config.yaml
bias: "qkv"
tie_word_embeddings: true
parallel_block: false
init_std_qkv: 0.0249
schedule: "wsd"
decay_fraction: 1.0
final_lr_fraction: 0.1
batch_tokens: 131072
MLP neurons of a small language model. Each row is named by its layer, matrix (gate and up: input weights) and neuron, and shows model dimensions 192-447. Each number is 128 + 24 x the weight over its row's rms, rounded and kept within 0 to 255. Numbers have three digits each. A neuron's up and down rows have the sign that makes its largest values positive.
Before each neuron's rows, "fires on" lists the tokens most often at its 100 highest values on Wikipedia text that the model never trained on. A number after a token or word is its count.

fires on: " the" 34, " and" 16, "'" 15, "ing" 6, " his" 6
L8.gate176:125085112146129085123156100110116115120074125149116158171123122159167139102158094148157119097139114160121139134179158140136140137105120103119134106110094133165115142151150128147065090133139153139141109142143085114143146070116106121142148090104124121126167138093110187106102105109109104133158160105097158117147127111123144136119134138124127125124129113149100141088153096114143125170124169114141076132134120164102098080090139114093145134108134128125140139167169091107083089144095069147166102102126137130151117133099148132160131117137192114116111101112151096146162106123139143184149101112104119113130084150133113124169141144156113115163115093146095127130133135107137139121113134124110081156168145133142148134132114140117141134080121113155135131128179146119100165151131122
L8.up176:141122096118167120129105105170105161125068162082151145099157089142163123149124142131082117140131132105157121117100105075146131145097134110084153101124168160107170106142098124154151123096170128103119102114147072142161155092126120130139168132139109101090104100158108094174135080135120126142166098149140107108137193132114134111161134095132136142142065117141105096146108140102135108164123135145148129139099130133101137133142121072128127159182120099145179107082110143090123121130139125151162139127138100115124145159144116151129098127152131078131140085126116144109125146107103145143162143110146171148132180101112142146115159089146169149125105142157116119143153154101111126125121104140168144127137107133132143103151109132151119066121193091131136098104102174146125089131133121

fires on: "r" 25, " for" 11, "rs" 7, "ern" 5, "yr" 5, " of" 5
L2.gate767:108141109154115128135109137131107118127104166172091100113165126149095188149137123129167120126113128166146155196134154085127148098118079126139126095136125105108127061140168119117098130133132153084129110135096063134121103112132108171131134124122139101186179127114110133137121133169095127128129128111158100169142145120130098151160119129142101168145131145100130120166103109135104129122098158146115152147171104139116103126133124120142124141121125164174113105128112107139146164115138111061117147135098130079154164136117100099134134110106123121121105115166144136075119161085122114137166143148090115137113119168150135171131130166128173149147145133135115128159138132149107098064125090165106135165129145118150143138127160155142175142139105119121124107067097138111127128117102109
L2.up767:101139126134155132153115134125143121139153166137126165153127113153139139131118153171143116178135120141122128155121123094148156091106159145118162041173134154133147132127126102140122119122118115148170104169124123147119114101146148102131114125153105122157185098138161148130111156178111149143136163125129140146112074160148116151145125142085116174114146180107130157156120168132085134083105117112149145107133098150203133145157105092089137087106104096133133123149134124152131192123141108111138136136128117125153104111073155160090124153097134069150142096111147113168123137157097171118161106177151130134154149142096131137154133137143187119140132140153121145120138119126102126145155124127127123122102137116161199153112069131126115122099126117132111125112145154129168123111137156

fires on: " began" 16, " started" 11, " of" 9, " finished" 6, " season" 5, " career" 5
L9.gate306:163118073153127103140123146074151149144129116143137127118124149138104118125120143081139149094128129127140126091104126139133133121084116118115123144140121128143131105084173153141130140112118101079140162127126154099117127129172134133112107151122099145081172152085132151130124123106142137111176135144160126168114092107154079146122171152090131157132129143122127120134101092142109145110132164091139097126176135132148108105096101120158145164129119149134122083131078104170144124157119138161136149147119140072133096153142128132169154116127112146139138117093097110092067158137125174087146090139116115148095119102165133169086152114110152127146132194120083139110121142145150078114134120164143122092132125127130143143120145129149118197101126144107135169110150164188108145094149147
L9.up306:132121141143174101127107126112138134104169151122139135127148115131135184081094125136136159113128137153165107118135133143149149137110117123139122119131098123115158164112115095107095116134144123130128151137137101151094123087113160152123157160136142160088125089113177121145176131097124085143101171134151121129161098142092123118162116143130145134078099099142096166093138147125114173115137145119129120079179161139132127090089145147137128143141170142147163123094119114118124121135143126186092125169135129110122134107123170096136141103189147116119114171099105113151111117144122122094111111100093135148077118128187109152158109128161109144118147138109083113123135127176139100176091117149138141115157107104126115172106153126118133094112067107127176152097131159139110111107105135

fires on: "-" 33, "|" 9, " United" 5, " do" 4
L13.gate759:117128109121101095127116100112152121113115100106124169126109107101108094101078142112145131113116112135137111142135165112108142110173118163103115111104121155137142159130141083156093117152120113136147136119108166123161116106071078125154092176128131133138051087143135132110145097117083101120140120173119072164116105144066114139122119115130088126163126122113132154100124166129117103122102110131119130139145127105120102162126118154103132139132168123165121107128088108151158119142117113174110136088169113157085180081145098094157129119192130147143136148123135157114061119126156143112119164088137138153108135108178107155121114109128134140086172145122152136129082134152080118136106150134193140126106145114112169085128139090146108151112103142130117132090135143080124138124153141
L13.up759:099129158096140127122115157126157096126132153132163143112095122150092125127150115096139123123186115152102109142146099159119117118109148115107200088096137106113102129139144112135115121124100143122131150109119141121122116120125119121162139152126131120114101123147162122105150119149135148138132141087144161139121166145129167120141127101122132149149145123129122084158097128120101180151152096158121132142097150115129146125148127149105131162177154120122109132142094152143087122070109129087111180107108131089148162133170139126071141130149148139126088142127103184111134127140145155108141105103141141118145137123147141079155158139120123160149107121133119135155131144180113124112123140189149105137086152169127125085118117101150167132108093136101130108115141123128125163177097125

fires on: " a" 28, " the" 18, "-" 6, " of" 6, " an" 4
L8.gate261:130105152153149128096097122083141107139136146156134124104106134162165153098116124127172106113114118096104109144116151163088169154137144147148156127139121110111118111119143127149121094070149109147111095119112142111124141141126116115135118073077108141158085141148131160139114137165187110143137166159134191116148146103124127099100116141105075125125124128178086127121170158149126113158149150175147112129159148124096116087168167136133100104088095130113160108086126142137158162126120116112111110091105131149131130089150157133101115125127163131148115165144129096160155131140127142100126141141120111164163122141106161114091128131091138126127152116158157140088168116139151148169135123115166118116127123139123116117129126068132151112066106122121148080107100139122129112094167103
L8.up261:173117103107162136102120118068136109087160129113140123068148097173111126124097109126161132123106108136088136144137123167131162151107137120147140118165124138104165095184086150122122113112120119160191137127155119103167110138134143143128108096083097129096116104113151117126100115138154074139105169151114128179161142119103141116129137170135108116145197114127132089115158137151152125154170118119086116140125097103106129126148117098117111132133106145133128043135143087144125102122139125154155127147102138130131108093135129165083140120116142123140128161121159109141107134138146176083142082111165098117146077147108124134116099109130120125172127124138109131134110145120099136109128130115145106120125117100116105116094131071150167127148095155094098105117085102108108109092126101

fires on: "st" 9, "th" 9, "g" 9, "on" 9, "er" 9, "ter" 8
L2.gate176:165153123145142110086121126062140125102082138127148136142144103134194126108159158168157109144092117119140141141068096136083116119154096131112093117193109095163095143112143127132118105150087125102124124187135154114111117141111123130172100125160136151166137126141112157095143144161127160157143062113114148080126108119103146087116137134121136159147170066129158127136076123138114118107131153161129117112134098127152159115130129120115127110135148145152148126158149126141124137092124157147104127127143084136116127162136088137195109126133115158168127108175146108150123132105128112097116131135108123095123136112106113147179099158110144092133144163104106106145094151096187099132125108154137142098105109117166099118125177158102099109183116127106165141135117107139081092117120136
L2.up176:135116122118127128164111086117148135120107134122100107142097132101122116148136128135165158113138112130140100151081151177120131098116151112127144109072133134103141121144078135105152137178175148122092123120115137083145163113158108072132128143154132077121117170123119119135129109124112102117087112149125135090125138078134117162076140094152104109102101150109135118112152129118124135148102105169151127105115128091115096123118179123133114152125155107116115102181156094147091125108126141110192061139146136099114116170148139112111102181164100123144155140123149077162150150160167133114098097113148123111147137097143128147100118163149099146165131139132112136123101145135088150111084110118085108119124132153145102135131125105104110126112113141126084150146122111081133139149137120

fires on: "." 24, ":" 15, " work" 9, "ography" 7, "," 6
L4.gate612:086095161106141155090148126125121111156151151122130112135147168138096103139142119159140099123153178126170094130120161107148135136147162137130128161107106115143185119147140135092117108076152078144135097114154149114104111099135120146120066080128100122127159155146119139110177080159112141133147106147171117133168140128153118069183180102146085133129105126132124118099130118147143139083108149082116122126130097153128156150127090106115095122111132139135129130110115173121120175133114160111131096142166154115102128145134144144182130128174095100094164166142149093147156116177140108108115136177138161122094165177091113115115138161158123152144120115126109101137146119097169147110104118133175117140114089114116135124110165083159108149130145151108106158132097103125156157101108127
L4.up612:094153164099161084117161126124163110155085162140121123120122157105113139147133174140182132169149135126086099087094143107155123114131106146157172153127118130131154165093119104108111128123152145116103114107152123142099151107109152138131144104107139140119102097133135148140192099167098131121092117148126091132121143105156119172072192113150132103127113107133158117131114139135143106112102113082112143150159157102148125116160105148123113106107123132162094137121126134133110088107119121107161126156165112129138103105117119132141175153147160147118117126160115114198133099157111137162092174150119130157152126161118141159105106146181115115115143080127140141159166113102126117121129141131095141140172101140102136128106159096130118141134170147101120146105153100100117118086110091

fires on: " of" 35, " from" 9, " Japanese" 8, " for" 7, "s" 4
L12.gate777:070139112146149121119165128128079143151138153143120090181135156119106138095145135134100122114170130116118132132168130131149120120124166142090116120121110131136164090140124098143160138131134135126149130130123081125179125094137107185107127092169109080146134122112140145097133143120132119154126145164137075145099164140149080175165128125089092149134141140080112137122123134144184139131114131137129101095143143176147136126112125114124095139105128104116148164100127104118157128135133082169119149080100102111123170110128118113129157140076092174153134161112128114130131101147170156116138132132128129133121117080122135145097113076135134122119144133173093114122122117125134149126133104148097158142142111145125155155075121133101142144147172135123166174064108108149170114135129130
L12.up777:115116119100116159146122115123158120144135130123148123149132124113130138132143096115142113100145157074155144087098127116124129179128117106113140145124128118148129081086166129140127119084084129136137152173114132139114125132156155124149102143119099047111097087143120176141124176103109149108134125148174147165136158148116114123145105132131127147116145105106109161129146154121148130167090127143133109125129125209105133143151085139115163113112165146173118172117112113107146162133155134153142139107137130121130160126134106134110152134121115092111099100143155111137151080091095109116116167133176106150091090118103153081096135112141102113107143141164064088138137089127120084130151161103141146138106140137139166125081127164091136141127132098141138099089136111153131098124135128

fires on: "–" 18, "s" 10, " women" 6, "Men" 6, "weight" 5, " Loss" 5
L8.gate246:099144154156098110160134109117122153078170111115118095143097114126112118154126124154097114106093181122126122129105156082076118150176130109098079157128151086148123157145111106071110123125108187127075120134097169112122134139137132100113133122115135106087138100116081091113181119115108146096150175140142098134148129094146081116109090135115107139116140117124128128134158139115099115119143126096092135139115138136118143077094122110121101097137116148185078159114088182144179119072098103149105125142162127108121184117095133117100128121153070111155111115119110134154116162125122157176109120113096120153161114128115128155161152133126101115140155143119114110139112123090101117137127152151136095140143101116133137094086144150127133104119130140130115118150160153158145151119157113
L8.up246:094105090109129153147103137139115125106157091107151117145113119147157119139121153177102118096091115157169171113119152159099138153157202129124099154132133101137155128111093149120119136134131118150120112109037147108114147130138109129143157115121091090083172119097124085092107116144120097147109095116100152093158151134152106162106118128139134167153132100175122112123146166136108152105161087145138157101100136125147122097120112158108122134114123145128152145132146145138135146144137125134095139144174131179141137108114076123079176106145138053105063074159142141129131122155151129117122124156125138116175133118141144109134130121106103114126119147126081129153114149125136109150145100108155161104139122095194113118145176106093107112118118130108111075101134112091097133144126127

fires on: "|" 83, "\n" 12, " |" 5
L7.gate334:132185111151162148132179175134103096103108150094099150132109106141111144163103122107102173152130120152158088139149150120174163128088151126095131188109130108146127161170124125173122163135145106155105113129117121145133166098129133138107131139104156174123102115111116137097128145089059104077144129130131135119099117158139113129109145140161112176148149097109096111132146124138101104156131128123098093144112174134117132102136163124130160152120097114108143108099125127109088132131106115157131151128161149112141174097122141142127101097142137107141149118148147155125145155153149105108088145127110104151120131112127104155146120116171139146122117099144085074088062149148136161126159112116108131098114113118159113131135157135154110150133110177129094188106156158135104141101093138
L7.up334:146142101166168153161095173139130098055133150150122135129091102124105089143124099129146105131135119110115135156146113150170111117083124091158106117119093120129100112070155108112129113131135160156118155146173124177143143139179143130104115132122146149129136134124145158142136128093086142081148131156168146138112147144124100117125138135139115177114109117158112117099125119151115098171146105097133126159167135105120098080143120163125097087137156156109143142106112122174091143129068116126118123083124109139116127120144134120103117125088145125067115137142140108143134151140129113107166161132120113134082147124205113170097110155166142120111115120119125105096110149162130129137151139188100162106147073136131138149108154166135106109123115139134104130123140158128110140111106132

fires on: " =" 31, "=" 23, "\n" 7, "\n\n" 4, "|" 4, ";" 4
L6.gate583:155142119103154087157122135154168138167167101159118126116069109148127178108095176090184130180119138146082161152145138144128113133105131139124140114144063137121087147164092133129107121125114135133157097088151158094147159128136147132112128119119138160152142144119147170084126151131148129101142136151104141117115127135096157192114140143117113162129141082100139115172114155133174138144093142139132140137159124112114141076119201138114133126158104124151127091143155129161094106133086130128114088124110109147134110141136112129151128133143126131128173100102144080146140136169134135096131137111184170093122111131101148157121111135107116158132111153143130175170149148148162125127107101125119140137141115211119146109114150110164132162090167152133155153126123121092068134107110132
L6.up583:124129125100146148093138115107098138144106143111099122106158115119099125174129119117128100181115118075169125150096139066132143123122124129160172124173133128136126117092134124137133136157169140144145107197173134107155152099128135128124138114118140118144109156088115106102151137142114161081132123162098115162123149116132108076094159137116154135124168117104164110177091131087137166119123153136169116099154128113108134145127107140104132089115129117170144153166106100085157068084134149116169087128147149105170126136140127105173154110145112140153150124107141158116121121169123138123093162118132149138144140118141139136099155118085152142125141139139140125127152125107121131145126091152119128147136132145153124123173124138159160129141145147096139091150123148150207156164124177

fires on: " on" 24, " for" 15, "On" 13, " of" 12, ":" 9, "st" 4
L2.gate76:163174123138129112090097149106112158118130138101171132145131144142108121115132138143120108128119125112108158162087180144153106182155142125141126139169183123143130088102166144152108110141140130139159130129115105133117144169118115132128114138120143163133120131119152104116111117142100119123171142127125114086096065106105147118159104140148150171148126181105096129134132129130132130170114160093186125131155133085102120131104147160152145169121125120081118173159131149106120128118120142147139069148069125130106153137125092122117145132158138138107116130091102113101143134112109122148136162163105102175115081106146092129159125122091119126162160101103122121168137113163115132094126079125143105124163130152117120170134140142139153153175143140158175140159177127082137119094083139
L2.up76:088118137158147105110129111136102118167080157169164144130121123122122128136131147103125134141174112125101160124114109103149116138107112143125164103149151131145124133099098159150099129064131130108148117159129182137102159129161141111130136155174122113126129128077115166194143128157120136150166101134126113114150126079113162143151119148137128156134148134100124127155123113090086151161119157116128132103101099122091112120134132151134153134104115072096143115128108096149158120094137167124145120114086142121147131138159124166099151128106115101110146125109140117147114142126100142102137097151125125096133115094133126115120122100114151116121204163146120118113126104146097097086139137125165133102121099134085146141129115135151105150112135144119100105107130134153095183109114134

fires on: " and" 66, " with" 15, " as" 9, "." 5
L4.gate343:142133081158162085122129149164101159162114111107130103107127132143152118128109071151117102094121142145143132078146128111132125143127112120132135161108146146118129141131121116180106124181133163126137124157142088089158120119119092125104118134135094133131150105135128164092088142117105137151136125091160080136153138105112165117164128083127111108106120118107127113115097144117155125171134127108091146156167114117128122128112138108107117138150097089163128088144143129123116172116162112145155101116118102121126178126125121082170122107109142125113190108100127131149168121110129145184167133166122139115139174161119113074117141096175170114083081110117151138133160099156121115098134126072183107122128112190119153133086110116102095164132164156167115169087120149160136137167126095
L4.up343:121161121124101111155136077128112163126142111137157096143144143139123102171145104143089151095115159129114102114136137135160130146127135093112110099141144120108104144111134095107090124177164108148122168121157109155119097138109119099123138097117072094119135138133146078127118086134117161124116158095161130132186145132147135152125060108161115112093120165121116137159129126138146111161127078109111139116133077152127140131169140108161118154126132095149125149166085186108172128123097105146130114115109154138149161143125110114106129082111103100136174125103117109167123121143091097121137139094061094120083127135134149091097101103090110112110123124115099109081139129105101116132143078092143158156115104113110141152154113140101141138144172136145159151063134111160169118121149115

fires on: " in" 31, " long" 9, " cm" 7, " wide" 5
L8.gate307:135133107112118151081117129149121137094098125182132166122139100134127165107173153138133171147130142127143131143175127127089133196124169078122093140115107136138130143188167143094132116141104170157146097156125096116148140101171113144169122111133129116135101145100163124131091084117124113145071106115100089119129120108121148145116148129161144137113140132144133154096165140121128096103103131139173143110130091128171124114127088144114114126061129110137136102141100082128128125151183070185114112112113149138155169146122103121150152111121107140126148109117155099108136102109112134124154132156103151118109156144163106107145123110116129123145122127134133077118079165105128102127194097138135092107134125113102110131136163121105165138124102132158127098109160166154141136144121111
L8.up307:112123107129121125124070117177106107106117113120177161143133107126130116146112121112159130115108177126079179144138113135124146157126134101102115104139114095140135177132102151130101166117148127150150120149154138129106125162097136104141134127112135123130125092108125160175169109145127132122152114141113146149163139161114100110101124098128137144146133122141114139118171117128125107088157146181120120108137106116153141116132127136134096121131156112121099150100153098114148091119147123147105158104162179148138132130148127152107151145146098117152116183178133152139131084151119131092154087151126144137133161113151113125094152152112155079154137112127102147112099157167090168128175133155160088139110159133135128123122146188118145128125084143145152089140162163131150125165141149

fires on: "'" 31, "weight" 7, "ing" 5, "ball" 5, "cing" 4, "s" 4
L5.gate339:160142140140120151142124104110138098066133140120123117103084111138102115160117137092134119117115134097135127130121133145133143126143141151143102139120121146135185136143107148141144146099128146117160092159108152092120113164129130150094119149082156134188132175173081126140179124093137142135115128154096123113148129186162100119113161117109114133162134116145155117118179152173123133151118152125126113131130138174127111096101123079124048149132141134120152135102107148177165113118113114131122158061123119135195127113137106113126125104082112103160093090149139105118129172139112141090132139108126134122114127120118136145136100090138142127160115119083132097148146142109165116114115170116160128139129128132150119124136192133116136067131135094114132104158108110121138133098177124
L5.up339:142107124134125154119122098118107127127165155078100160163117114113095139123128089098108140095080138123109157138117132144110174137170143149100118103129145108103129141153109098118126176153113157128090121133132125118146118123090123134116134100097093170121109090106174137156150129147145163124124186170144135157115131145093138173123108096083103121181131123145124116162068142073107166176133115166087161092108125121120108095113101093130112116150136189167129135115151088112101129142144113157122159099169132131152182088126152123083176085147131134136088104169116090133102112149135117114145133141147102129124153148126191095132143102104149103128091169151121096146152178097127146117150123084118115126161152118158113140125149137113143124101153170155147130095142117105173087141129131

fires on: "." 62, "," 19, " la" 12, " des" 4
L13.gate86:166094161150153134102130062164080095082138137096112091118136157160116110175128126165142107103122129103100142101180095131105109131122182112159143147141147166137142121140109138091172127109138088124134134158119149114134104149125146118118110126152091140131115147104132142099183128119132104149160079123138099162116099107113095103138117185124113143129112152129118107172112124119115120136114121102113148111156132169143121094145150122137115141108127077159140098176125128133139112122136125128125112121132158162091083151110091135126112111116099169106158174140113101158130169140129145097124127152146149148112146160132120126081152114160145138161099095087149118123117118174123139113107100115152105159132124102093145104136163075142101177101115154147105148144107124117119132145122137
L13.up86:121130172136156117078103127125100115080107136157132152129151108142116144172158074128118113147119168090137102061167105122107133143081124114144109108107114119124146137147178150123155108125094134102088095135085116133116126133129136126117117088146122115126137106146133079119129147174112160133105164146109118125157103124186154143133119158117139092107083091139156133100153156106143121132141149111117133164117125139176129109117113101106142148149138124131085135125109081170116151109135142109163141131126173116099161149133116098097116142145101092117111147106150101100154120146168157109126153141156177146170164109153158154125059159139083110121075133127095164138110133128151134108113139152142079079130135117158096106147150133125124131167163140115161141155131110107117108092119147

fires on: " of" 40, " =" 13, " for" 4
L5.gate430:109125161154180127212175094154104139168135134089129099159133130132141158107140157144140104101109121110132158149141187134107170124126124099135110081115124141123141099129124110141130127142159127086113090138117151123109136155128149181150129139128149135156153104113103156170145096143115112107125131121110154147127106112139174142137106133129120142126145148113157118096096119141155134115125138135089104099159140162163134146163114159109131134114187154144140169156105139116139116095111102127150125121092122149149111139127113126115132136132120152114112123110097135147096136096113161147126104152099141102128140161146090122093128089141143185113075135106136169143108107140126118129119116115097149127145089166140133151146127174111123143127110145097142081137091137119146100196128108
L5.up430:139086168114132135098170120115142160133151091143145186110156162130120133129101163114100134113104085134137123150106126127121171150163124094147114135127153159117112120121124168086130141138095113157117142170142141166095097115150131143136147104117089189126137129122154128123118125118101103125144171152106157171119115107136080143148115147103118135154106117101140150125142124168158090131117152144163142120124124159119132131146122176144122133109136136116119142163123138119160112104127181117116121122137109110120136173132198098073122164159150162168148115123138115120159160156138114164137105144142113148121112093142165101179107107084116132113103135193140133186133108143131162108143134102135133096114132109168175135127121161114125130125110150148099134081170126143134101102140104

fires on: " in" 18, "-" 12, " of" 11, " long" 9, "year" 6, " mm" 4
L9.gate603:068148142131136107123103123127144092108122120122144131096117114131131142126108107083125097100148157145094134150134146152128166165173108139131103148109179092093107130146137076163070118116116098152173143154117181126136152134106085144144131125080180142107112149143131138153121088103141114089140109153172078133113160111080174101126127074075120120113109163145120159089141136072145099128157128159125098139168105151153153106158088111081128101096138108125137143110126097166109083122142155154145126128151128119154184163141117128107146142137119135092124133119149154165115128141114108178161098074120142160129147093109139121130139106126122088146154119151143120124147131178106136111167150121134106152136128123116110094144141120154161096105131136132129090116139152121155156151170133
L9.up603:121139121124173154131119088113119112137119141119122141105109127116133136119168159109138162108111142150141151130136139122114114124115114059089118122134100104149095106162150112114085145125114134142170108116120079140118107158144114113105130126076169111101139106122071163128127094124139142109116160150077127112129096136133127121128094170096086094130155139092150069111148163168124148150130130137119083133141095112096145129140108134158115136127127117147109153115143140139133163147141135112116157136116126101124130141152127150116187126133134164126161117149172111109153116124141092143145128152120171138181116178185152153140170166117089139159114110149156088144119152107144121117147166198148134138109111140093127151129148131110171151124117119158128093128138119096148131168129131

fires on: " of" 65, " with" 25
L6.gate57:114111106103155134105107120112145127168113139115134143117122120095127110137087107130104129119145150179100130117123121150139108101104146113113113115151139174166106092115108164192130125120152175137092088100103155056144130100158115128091111136122122143100132133128095111143148124144138095151152131122115089126124143114114121139133165101135130098132146147104104149118124133110129113160098122112114034166149158139108138125122149177096123152093158140153164140113087144134152160144111084113125134142124117109114151145151177161159133143087101092122166164118128103125109133109123159105143146128114125117093175110185118146078125091116148124142078148158118099099128128109075175087166134089165165094163104144117162162108164156152155115164108150130131165110060125157138117096108131
L6.up57:155108115164127120206103114137092149114114113080113163113151117140109103092128113136140198116141140122182097148158090119132165154135146137140136114116089156143111143097159132143142137115104088144154135137144107139130141040087121111112123126080114102106104148101147159154095118164082087098139173125125134123130130120128127133134113138142145155084153130144139129129142140106126111138172147131118115136142109171181141128124112172104112146125120131124149099136103124101122115134109106160142153118133123123099107148119142106150091089103138129138117140119103104155128102132157158146174157098142108139115159100129116119112153123159131095101124125090124096107120128161098152105159154129166164120121110128101155144111123157147118144079163126120165119117131109141156113155146135

fires on: ")" 59, "." 18, "\n" 4, "]" 4
L5.gate605:153104108128128155156120110138139111158159133108141111071111132145135137158122120124148105143117120145117134165104100178121133156095124117119142128116110141066131167135109118143134152189153113118157140100109142103153138129122146141114141074061142103111114108095079136146148116151105136092135118151102130134183124133167130154151117155124120129170178132081098115196176125160082107135169152092100140133118108095075126138126157113133156169071119148153119084099114060154114132168156139126132151125167133112158086163149135127146117179142116129119105138119124148188144103090098128132118122090139103115121107159111136124151142140124129162132117103138122158124095178127109141126146111162180132147150110139115137121129093126108123168130166149100133124180078110159098140127127125
L5.up605:117088112113140115108161093129101146137142140133077127127134137144124153141138152140116111053126125140094159112124123100133088131153109149123102110135105109089154163085125170145118136134144124123105156121123108117103101139127134178108133112110167110139161154113135151148121112111132153126116120147150147142119123108101098142100110165140120121155121077153129117115093148099124097094128126144173118124124167104106088158144148097126159114113169097121169141110167113106119171126128119105105143129077181114106154184150099152155089116104156123118125164099113114109134137140132158120157105115120141115136151154119153165163119135150180099101145166118111129082087122092199122121142115129085149126159128166121134125118151105167159154117122112166149104171114110155119158138150114

fires on: "|" 34, "%" 10, " |" 10, "–" 10, "\n" 8, "-" 6
L13.gate379:103162118148088147098162182123133122101157183093167116150097121179116174124085083124135166157141128180094129115146114124131132103109137112092115086136106127113112138154145136172129119134078156141115107106110133107116131142141130115079158122120111105074136133135111161128160128117127140132141106166088108126141139176132171159121147118155110091125098130156102104141090184097148141098128119111141150129107154153114081140072107129161116142146132150122132129111139112134108120105132106136144136145130089164117132141147108116083119112098141145161145153151152144124086145156176115093147186137151124127131111161142119085129116114182172132127089137129103155145116128115193115100185113093131138133124130149135073127099161165091119132094095109118103118111118114120137155137159089
L13.up379:137125132106127142145112099107156124156151094135129096098103139133117098147161134141159110111154124089172125106127189145124173115120138103143140123137138143116120119154101108139126146158148112091174136124152178169150103145125128107156143160115131149129137085101143172115076142090145156112150145106126125127115136170137119147134158116096110140148169078111125124142129112103107111152150103148124113148093135138158135101145148077107134117092143114172098097125124105111161178148172100150128137131062161079149128174128146097138144145105109170105109150099092121139141079114152120171127163146128135091132159105127112110107139121162167074085134122153145125144122102134106114154122111137141117127151142133136159117192133117111122099126117107116142118131138142116149097117171125

fires on: "\n" 53, "\n\n" 11, "|" 6
L5.gate388:095112127114101131133143082141123090129116110128139155137094110106125163140143087115127134204158108110134156140118155140105125155107117112101132107144133142115115146122137149149116128138147111100145113170117131102111114132113138127156171154133189130140090103134097131114076135095133108076118117103082157120108153130106168124118118123082145132131141122119106115136105141114092174169117141106088050112139144106088107115125123142123129128142155150134112114098161077162117096111116142151112160109112098144154138119133106140190114117103121133178115100074138138152087139144126143117095179138142107133110123136108154137166110075141143140151129133157106108157097135132110131175076112122151135085178162123106115117143145152150156120119135122114172123158128123103124151139143135
L5.up388:121151102119114121109106148150107113106128124118115161130180156112095159194142128079109126140144157136097122098110093109175143117095141105099156130144130145089128119159133125161148157159155144131120134182149160137092144140104078164101125135107141120136156111166144126120115098134128157130176148141187140133125124143173104105130125139102133137138121135106118158140068163136108083119116115146123112088161124103142174122128152140165144139131134090103155120137144124118109122120181146148082150125112115095161137147123160131129097122100122127170135133137143115117115115184150127125121134109101130136100152196140113149190142140137107121150126112118132127121126125159121107102143104128144093077110156152173093087127141080118119156117121153138139093174165104136164138125091128

fires on: " the" 29, "," 24, " his" 12, " is" 6, " a" 4
L6.gate580:146118094105097115143089136111130129086109141132113138130121099119139102129106106139115130131115126160117109121163118187139139155092125122133147181124140127148125121156125113131105164144142168100132156172137096117143117112124144118141114116099123078155167178094117112108119124131122135152146113083141151128126135148107126092122122110185125129116107140139125099130128122095096117098142165179161172123137082166137137135199110141145165103108105139115121101129153121129090073123112105135101129130100163126138087119151146150110091133181163100123108177139116137109176143099141119163151125141121138101164116157139097141092128128137104092146150128139103136125134110156122108114119126089126137143143079131149140098125145145088180135132109099149122177119125142149095129184119134
L6.up580:148115131129114114126130158105114198080104136150088136116131153177131133171151136097133102155115146085079130117103114172121151145113145091133138162097110152132121117120146151120100130110149157107152086116089151156125127144152104177098165107101140125105173121152129133166103105111115102111130094141117150116124107134191143149083149096164097115113179093121100095105152118151121092108132129103125175113123119107114110157123144132150147120118112137125140133113153138086134065132164082133140106121060100127138097111139136142120135118106108103070098063135161119114103123136117130123128086136127112124111150143124104136144127117148093143142100113168101129111116176122137097155083128158134170120107103144152129162107101082133166104119100123138113094155161141148175111150125141

fires on: " of" 32, " season" 15, " in" 10, "," 6, " years" 5, "|" 4
L7.gate366:125092170121150098095112102132146125114151114084148116100090109155120125112113087133145130145096150157171123127191112119095103138127139137159126104100161130136072151128128144118127108144119144135119088124143114128146135166137139127165176083151123122141114124085149167121146107130144086150164094150118115129156158098143149148099124124083117118119103120127119165120137137118139137093145100161180158104169147102150126113131130135132146132132119163077124177184121112143152126156104133135126165141122161139127164166127147129128126156139097163120135111078113114102131128139135106119101092099149088113141169119159139105120144129106110116110103156146133188114099092143120159055101143162108122105136153142151112113124080111139127126104120170096140137145145126129157106123125151
L7.up366:138131125141147131161124092129126119159158147113084132091158185168133162119155113102134128115078103157131141112074074111112137159162136108084096121134090083106111120128151110108122124122143088149164137158144138112116121139136107098157131138137124152085137118196123134162087163090138128106117173132101114126121113140125149141133136151119085115084113131117125090135131149143101148105163106121135143119122158118172149130113114098120124104132103125151133117118123124094130132114096128162142100149109106104147116135164089153131123123083115148166069076133139106122167130136133161119118123137119135152108169148097114099118138112134122111139112157125122122114126156189148115113093107171125120102118084095137133192079131139130128128108104099201160109089135158132118131117084155

fires on: "\n\n" 24, "|" 21, " |" 11, "sp" 7, " Camp" 4, ":" 4
L7.gate16:096115122128126124143153132129095103112115159145157154096111126116109144176161100098111171113135098121147138108098133149182126122100134126129086151139115116122162137140186143133111148075119126114075156174118138121120173096097174124115120151137110145095176144123099176166137115127092142163166135136078145129124107175164162124147176152130110127104120113127102163092092160087140139197135119091162117118143141108166122142111114113133127156141132123149122142114095138150106142116095140149137181118088140113159096141154079134124142081104142051135098137164095112092103102134120130114146146150128116114153127125120110135153156129129149122131155136144139129131133141136132115119152120110168151116145121115116121087165130108140166118094118146198108161156107154142110147135122167
L7.up16:134146103133118100123128129107098125133126124141154167152121140101111169137156104112136150128099096063147118133080151136094178157093119120113129154102122101103136119096168122142141137080141125164159094127102163111109166104152148093165133140146116113118135154112111162124120121106081129149125125072095118150186127162123122109146164163126072201113109117147105113131152149108144046172140097131172143141089153100149139168122161091173106149083117111115141100103083139156140139151129154148132152109133118103139069115155107140112112091120110146102145132125128155129111100162136096102136122156092111129090126130155082089127128140143128111098117085091134093109120124155120131110145144110161135086123131144147113149131160128076129127120115129132163145100121128128157146149149159